config.toml
n_layer = 16
d_model = 224
n_head = 4
n_kv_head = 4
head_dim = 64
d_mlp = 448
vocab_size = 2048
activation = "squared_relu"
norm = "rmsnorm"
norm_place = "pre"
norm_eps = 1e-05
positions = "rope"
rope_base = 35600.0
rope_fraction = 1.0
qk_norm = true
attn_scale = 0.196
bias = "none"
tie_embeddings = false
parallel_block = false
extras = ["capped logits"]
init = "normal"
init_std_qkv = 0.0147
init_std_o = 0.0147
init_std_up = 0.0147
init_std_down = 0.0147
optimizer = "adamw"
lr = 0.00171
lr_mult_qkv = 0.7
beta1 = 0.9
beta2 = 0.98
lr_head = 0.00583
grad_clip = 1.0
warmup_steps = 562
schedule = "wsd"
decay_fraction = 0.69
decay_shape = "linear"
final_lr_fraction = 0.0
batch_tokens = 32768
seq_len = 512
doc_mask = true
train_tokens = 282000000
steps = 8606
dataset = "wikipedia_en"
MLP neurons of a small language model. Each row is named by its layer, matrix (up: input weights) and neuron, and shows model dimensions 16-143. Each number is 128 + 24 x the weight over its row's rms, rounded and kept within 0 to 255. Numbers have three digits each.
After each neuron's rows, "fires on" lists the tokens most often at its 100 highest values on Wikipedia text that the model never trained on.

L6.up58:155118122136136117123169131114158153090095136140097120126111143141110128165131154139143110139140135143096158100123101102137142116120124126143111159131115146159147111097116148098090174165130090106087121081173105126158130170096116126126131127115171081104128157156093135168128131123088139124138125100089159171123105131093116125117138137107111122114141111141147133127186079138124130140124
fires on: "f", "y", "i", " F", "an"

L5.up111:115145129113124118106129150099153120102129102110090104158109098126141126152114135147110184133135130141102127112131150113108132113150077101126153114130135114144130116064128121119112120161153151148164165131111131146132103137116111128149139106134132136177077135117093117125105160083118176089182120068099106106097129080138108161162151106163143149133156098131148152116160127163123106128134
fires on: "or", "ess", "ow", "-", "itt", "le"

L6.up45:106111161106086124109136142147148137140110123080070132116144133145123136111138103154103101167142143161178088123106111122085149114135109126127091178127134085140139130128135142131130126141140092140108112120106121081157132124157112139161153086184139072121157125111124118107093167061134156088167147136137139140136111112162092118200118151151145089106119109126150112139155121127161144101147
fires on: "is", "ing", "all", "aving", "ash"

L7.up121:131106099131116113094096150173118144144144127137125156065145129126097104156126125105117149163128134131149123090159140120123121138108093147127130127091093114133126171097150146141075096172127108118136195125074113091134114146131120068165194109128141120157109152130075076125144144094122124119130143133103147118165101102114141082110122117129131115118063111142168171106140144101121098144160
fires on: "ed", " began", "ued", "ted", "ered"

L5.up127:140155098070120148115125175085120104179112146093088139126145091143144066161124149128104157133145128118098112098144169133115152102133097149148117151134146098139138130093118134145101083149115131154145115101106146100187126108152120111191111103157125105140116134135090136103116119109077141099175126097133136100132115116126139093148123135136137124106136121098148135158128113146154122143132
fires on: "l", "it", "or", "le", "ase", "ided"

L6.up159:122184126106143120100119112182137071152169164103087093104170118153139113095144095143161100099174109133141118122105101089089135111153089116137129125132092120137141142127153101093120134124168148120157169149142079146165111153126108169172157096155125111105091132143120100105109140124126116084157153133158105124175110110133130165135100096128162130151146112147126176120142163173125129128104
fires on: " var", "al", "ad", "af", "ag", "as"

L9.up247:113173120109131132114154155160182118122127130153090170127151154144141138122100150147098131130117072107126144127150122116118136146056120156109125156147161136112073163110128109148090151146137111122130153095118115149117142098133116193099128115118142102134108139123109111145096124109079167094153095127149121116112157105157112149114124155135117122143127147101171161170114115113170119104071
fires on: "0", " Car", "9", "2", "at"

L10.up327:133096163145116107130095181160123117152119144191137114099120134157117094133119152201145115143122138108151120111135149153106105152118092143127114150165126118148128138087149132105139152079141133121138168140137123143122115081137144120130156123117175132148164135067130132138115113118118123162130159096167124108107107096153130128145165149182164120143133136163136145184144076128149111169137
fires on: " |", "|", "=="

L11.up57:119123145085132120141109142092126099184152131125136083155159131117139109095159126102162123140077113144165123131119097144109125124148126114136125131086088089161092165119115091132119155118127094156110160093154155088154132156151170118155123077159157106110079143117108122087167134113146124078152138141121149130100142162104141126103113168172123149094129120120154169153160194132108131129129
fires on: "ot", "w", "ost", "pl", " w"

L5.up157:155135144094169114142163123088122133109102156107108145119139104133121127138176173150121123142140087154153113107149126163092153129106121131127146134145118147121112133096100134142131138114190139136135109094146081142155156162122168128182150058156121124129140153151126147142100127120110139111152178159113153170136101159100149132126141142138132115131092121156130142120155110144135110122108
fires on: "an", "ian", "ric", "u", "un", "f"

L7.up215:120122152134116107106145117135102144122167123122092123116131103181111149110143167136145099133147155138111139126109097144121120102145136104155143151111126123144083159082077172115105090117087143116148153162167142143145152115092135170130126103164107094183127117127125103075135146148088122122094122113121093151117145142174182159200145110138120141087112094141134110118139151122127106150117
fires on: "1", "2", " |", "3", "ing", ";"

L12.up23:133146128124162138131137092095166152149099152135111156120130099128097134156102135134157133166113082139126119079095153159124137137123126118111155134161102153117167099145114136198108128116117129143156116126104138167143127195127126079147162131136089075141135125099155102120109124149130144114113156145110153181140165064109121098170162132123134159145124120112146133106104140134099116087108
fires on: "ro", "op", "ok", "ow", "n", "ic"

L5.up338:152176121114129118130145129126130122107132123112090120110150104138103122152083131103161162138115133130161075126156106137123129120109082122163143112149115120156110119106157117117139127107114106142142133085138120144163088136113182167137133119165138110111120136137078081102060150124127114123138120156116125130108140120112154107113111121189107092104139154141161117151155087162169114122138
fires on: "\n\n", " |\n\n", ")\n\n", "ert", "anguage", "ology"

L5.up28:145130151107140119112131138115136159145090116147125116114132077187126112129120208159120128108095122106134127113168126135132186125157100157125143151132114114141138134092121149101114107146125136108132113111144127131164096095141121102155141116135098113147114133097103169106106098083076143123134120149133149116104137155134137107140116119180117102088156123154166189069131158151145139126195
fires on: "pl", "le", "ass", "us", "ation", "."

L11.up125:153127136121092129117124114160143129148116091104089160103121103134160128132097161113116128148120093132154099130124100159136134116124078104123093119122131127119107104130099126148130105095165151140164110118158093175117132103122164108098152136120129085083136156150131135107147115108105139086122132073097122137109132149140129138166090170167159089097115113130124088155177106121146111149107
fires on: "ic", "il", "ric", "e", " ", "p"

L6.up344:097126118094141138136148143119131097130121149093089118109153116153129068157098180177115136148159127127095149111124104157120153092108101135126120090124099085146091135165147115125115191121135121154131170073120119179133115127092156142115119122099108076105084152135122156113104097092171146156128131109168128102144155125145107138141148145120143143157121177099143162144138094132142131133167
fires on: "-", "0", " ", "–"

L9.up280:084150139112152125110108146109163113139142131108109113110135155144160107113128133165110156149191104128155082096081119142091126121150129117151091103126134158108136116094134099153110130070175093129139193179115123196130136138092128094105149124126123120128108124095123120137137131139159124134127129147152146141147146147125125151168101138138118133144151104091128151127094119174100135119101
fires on: "ag", "5", "2", "6", "og", "ad"

L9.up291:145173126114106143038084125157109115165101104130092134085134134125143083103095138131106126143139133100113126122163135110094110104131116140119103156100112128131105134104115148180117123115130111156103131140124109114115128119147087176142159122133141089088171137096110073117098127116135115117118165145112102129094114135154105109107146143166150133094141134156157163165173140085155147144142
fires on: "ation", "ment", "ing", "are", "ility", "y"

L12.up267:139112117096104121118107112137123129133154105105118100115159106143121129165124197125087145081129111101088155111091146130122141135115129127134136116157120085118094149148156148118136107147197119123105149090130100129134113101147154148123101100125127143089116093112119137153130112132119081157143165135154174114126127083091116120117165147146161137125110081122095116098122125118178129129117
fires on: " p", " (", " S", " Ass", " h"

L6.up112:147123163124122107140103136131114097092164172148144057117146125161114101135097130167137127176105088107143142115123103134113118115153110137135156119107126099153126158153161122085133131085149154137098116153144136105121145111118120128120172093119113085098136146093100122130109144153128110096154106127116147101090140132131135108170106164164130116155092158138122132131127104122174093201121
fires on: " |", ";"

L7.up399:116105146101164112111142189092138113141139094132105073110133136123087097119136162168126102104188138135164102105113055165106172108149110135155133131178114107115092170120141154117136123110134111093134100147095120116126146125113145146163174133105184120087140120079123083180109099114131136110146163080127116088128129105107118157118130147178128142134139129130120114143112130168157119161144
fires on: " (", "\n", " |"

L5.up187:098165168106125114104171119120146146090155184141149115138120114112121139145158125161150133152139135123120119107094138149144157102131127138100097145132159101123083118096123171104078120100093064134111176140136135150123129153126163137129133116153130133156152169148153126123155147158097126093166120133125086146107130143105174119109105109120094113098084147130134177160167147109143101133147
fires on: "ing", "1", "-", "V", "ical"

L7.up233:135117190137146139102105147179187108146134152165135064113128152180118130070112131153090134130168118116119108118122112162109122144119116155122135117101102093157118157116137127113125123131155153124130088160130122107128155119150116116097168106136136126114127125107060117144109129149103110139143123142102156100090147118132129095137126168156126085130109124147152146139138103163160130186107
fires on: " |", ";"

L9.up249:134141108082102110098101140172108092140107108129119119146122168105084145096100108122125166130129093127170088107119125104121101075166110105134116109096128128161145109082122152125094131119177146139120154115141104135130134118126121102167149109135130108137111130118167120093113155104113162088119141060095118130111108088124117108115149114127181108120138164149109132125170148136191065131137
fires on: "ed", " said", "s", "ing", "ow", "es"

L3.up394:152115086112148142131127115087132159125129151122085141134111105128137094194124110143097134176108128117121089090136170108116117143159109169149142135176118137146143111104124113171146124137130140153139139122107112124151143111124169120175106117118121098102136129095138168207090108131155122094141155093093109161108142111148111123141134149149136083136104144144146134122118174188142138151164
fires on: "ok", "in", "op", "uk", "as", "i"

L12.up347:115114133078124097140186117134128150143099119122117113139136134181126146147136102133156120126103103093150108132149110100133165164155123089119147131134092152170127137153129118157132101131145143184125190071144125135135135118138155131128084069122130104134114180136120129131140119159077157083101126140109088161092172145091122119130122190129107099136087115120154108124115161153124124124160
fires on: " w", "ram", " con"

L5.up290:130123116162135120130072172121102133149136126131131125136167140143160123132118167143104149147131128072153119095080142084106141111145121155109140182144086113144122128153146140169112137093135114124112111134117114099125138104122192137119121154146137090111120142132141145171145160124137107106180204124129118132123145068111126127142128170166128148131158115172112106091104134156155140145112
fires on: " (", "os", "im", " Ass", "==="

L12.up215:115123104136112149094090195161136103100147110113136123089135111112129127120100121112111106136100129132156134089125154103122076115173131117115123123092097112130166103095131144160104127100187107124129153141086171099120135134084141079158134105136150114091143143118137140129131124112146130141104160055153144108180089123079143082123102107143108119153116159159160140123137163129153119168086
fires on: " after", "fter", ";", "ed", "ered"

L5.up390:137137139120097131086154170104120143101135140080124163126139115157144124109142135123124120162166112146168089105083127131096119138124106110147105142158137088166139098122119119135142122139145124130139149100145133089145149134132105101170142121117121065122154148115125101132159109121135184132154139122125153140131171080146113165122113143137141113105173125114158104110142123133132105131157
fires on: "ing", "id", "c", "is", "nd"

L12.up182:087108095067111080116143120138143125106162158131099121104179151106141139109137131128108151120154085105156151125107135168108117113072118160109170095114099142128110133171114135104144168115155075144136141056124113137131132159138160157108128109129102120142164137147111133119098154138080104151158122107133110101110105122135103137104113097096136122119131140114140163132189124135204095123112
fires on: "0", " "

L6.up323:103149157073136099100126127146173124120125117120103133075150148148116085115114125086108152193155127131149153101176111165116116063105141140084105120124147139143087129114126171132112133155156069147133131095121135154136098102155152182098131110137100115105109112149143119146149115143113161116158125084116174100087155105104132143120092115119125091139115169124118132194079104134125102134117
fires on: " ", "9", "0", "on", "z"

L6.up30:092146140104105109078096137149112086178101098136116117103102138131128124122133179185093140118134150082148099102131122113130109110133128147165133117110147083194112086049104118152138098080148106128094150158121103161114126150138098106105192123152136121119142155141099089147100166102144110090117174099098110080123118119143124135117159110138169108100148098153123158131163135131171095153176
fires on: "ed", "y", "t", "ized", "ts", "ing"

L6.up205:144143133113122115132128144093174092092162163174118151119119131108108129130110135091135116143181127066123121097103149122110158144125112152111135107106117095127088100130088170154084151117122093133103130126140150120156127063111152142085147137155085131146126139134113136128079170121068148090121142107088154133148092145129127162124111115166108132093147149170141180123135135145122107144090
fires on: " by", "ed", "ated", " No", "andidate"

L12.up367:131171108112141120130137124127210158164132106146135147138114137135139085134107127117152125132128101118112105128147099140121118134113105136089145145152110147144133148130082105127107124111128147113151176105160120102129145151176191129131108111107121118131140147081116136147147183117075152105166127147142145098144132112126131124131126153130155108097110137100148121149095129152167111149106
fires on: " w", " M", " m", "0", " comm", "ic"

L12.up103:116151135147129112107115105106151127118134183157081104151146128144090164131108115175122097131122076107140139121136082116134109134141115116130163130095110128127137173114142157157146086095118061138152136090091100113153132132111099114125121111193159096114131144112090105134127147126128157128087142144160107116140168166108152107139160094143097065126111134135121126164148107123142107166122
fires on: "a", "o", " A", "u", " I"

L13.up60:141085112094098159153121145128128126093167119103089137109108128156121098144105109141172122138107107095148091125116114112146119109103094110110111171112129133123122103146130094142137130093156141128119190116114116144141125137120158052131167119143133118110112125109162145142133138161162149089141122138120149115159093092146154145176136144158140109091137128105145118142182102159144121154096
fires on: " c", " C", "c", " rec", "C"

L7.up245:155114114107113121133084145109134074151153120138088090076138203159157124151158128158107127148130135107121093111126137162135121144107091108100134188130101112147101117094158086118145140129136131113111135082118145154174154136134141133137169115179130139092113124088131089132161153131112139097162131141144141087100160085154133126151146170126167155061128144121130115129158126139170148156096
fires on: " C", "C"

L3.up5:146130168134120106113102095150131119116159112179098064109123121189122101111124147146079119136137137128171067124134086144107151112113107151139116119153097150189129165121136120065135149127132150115149102139123127128130138120123159134131144097107150101125101132087105151132064160142090129112125129099109112099130147152122112095140118130189155114142139134142131151158150091126167139131103
fires on: " |", "|"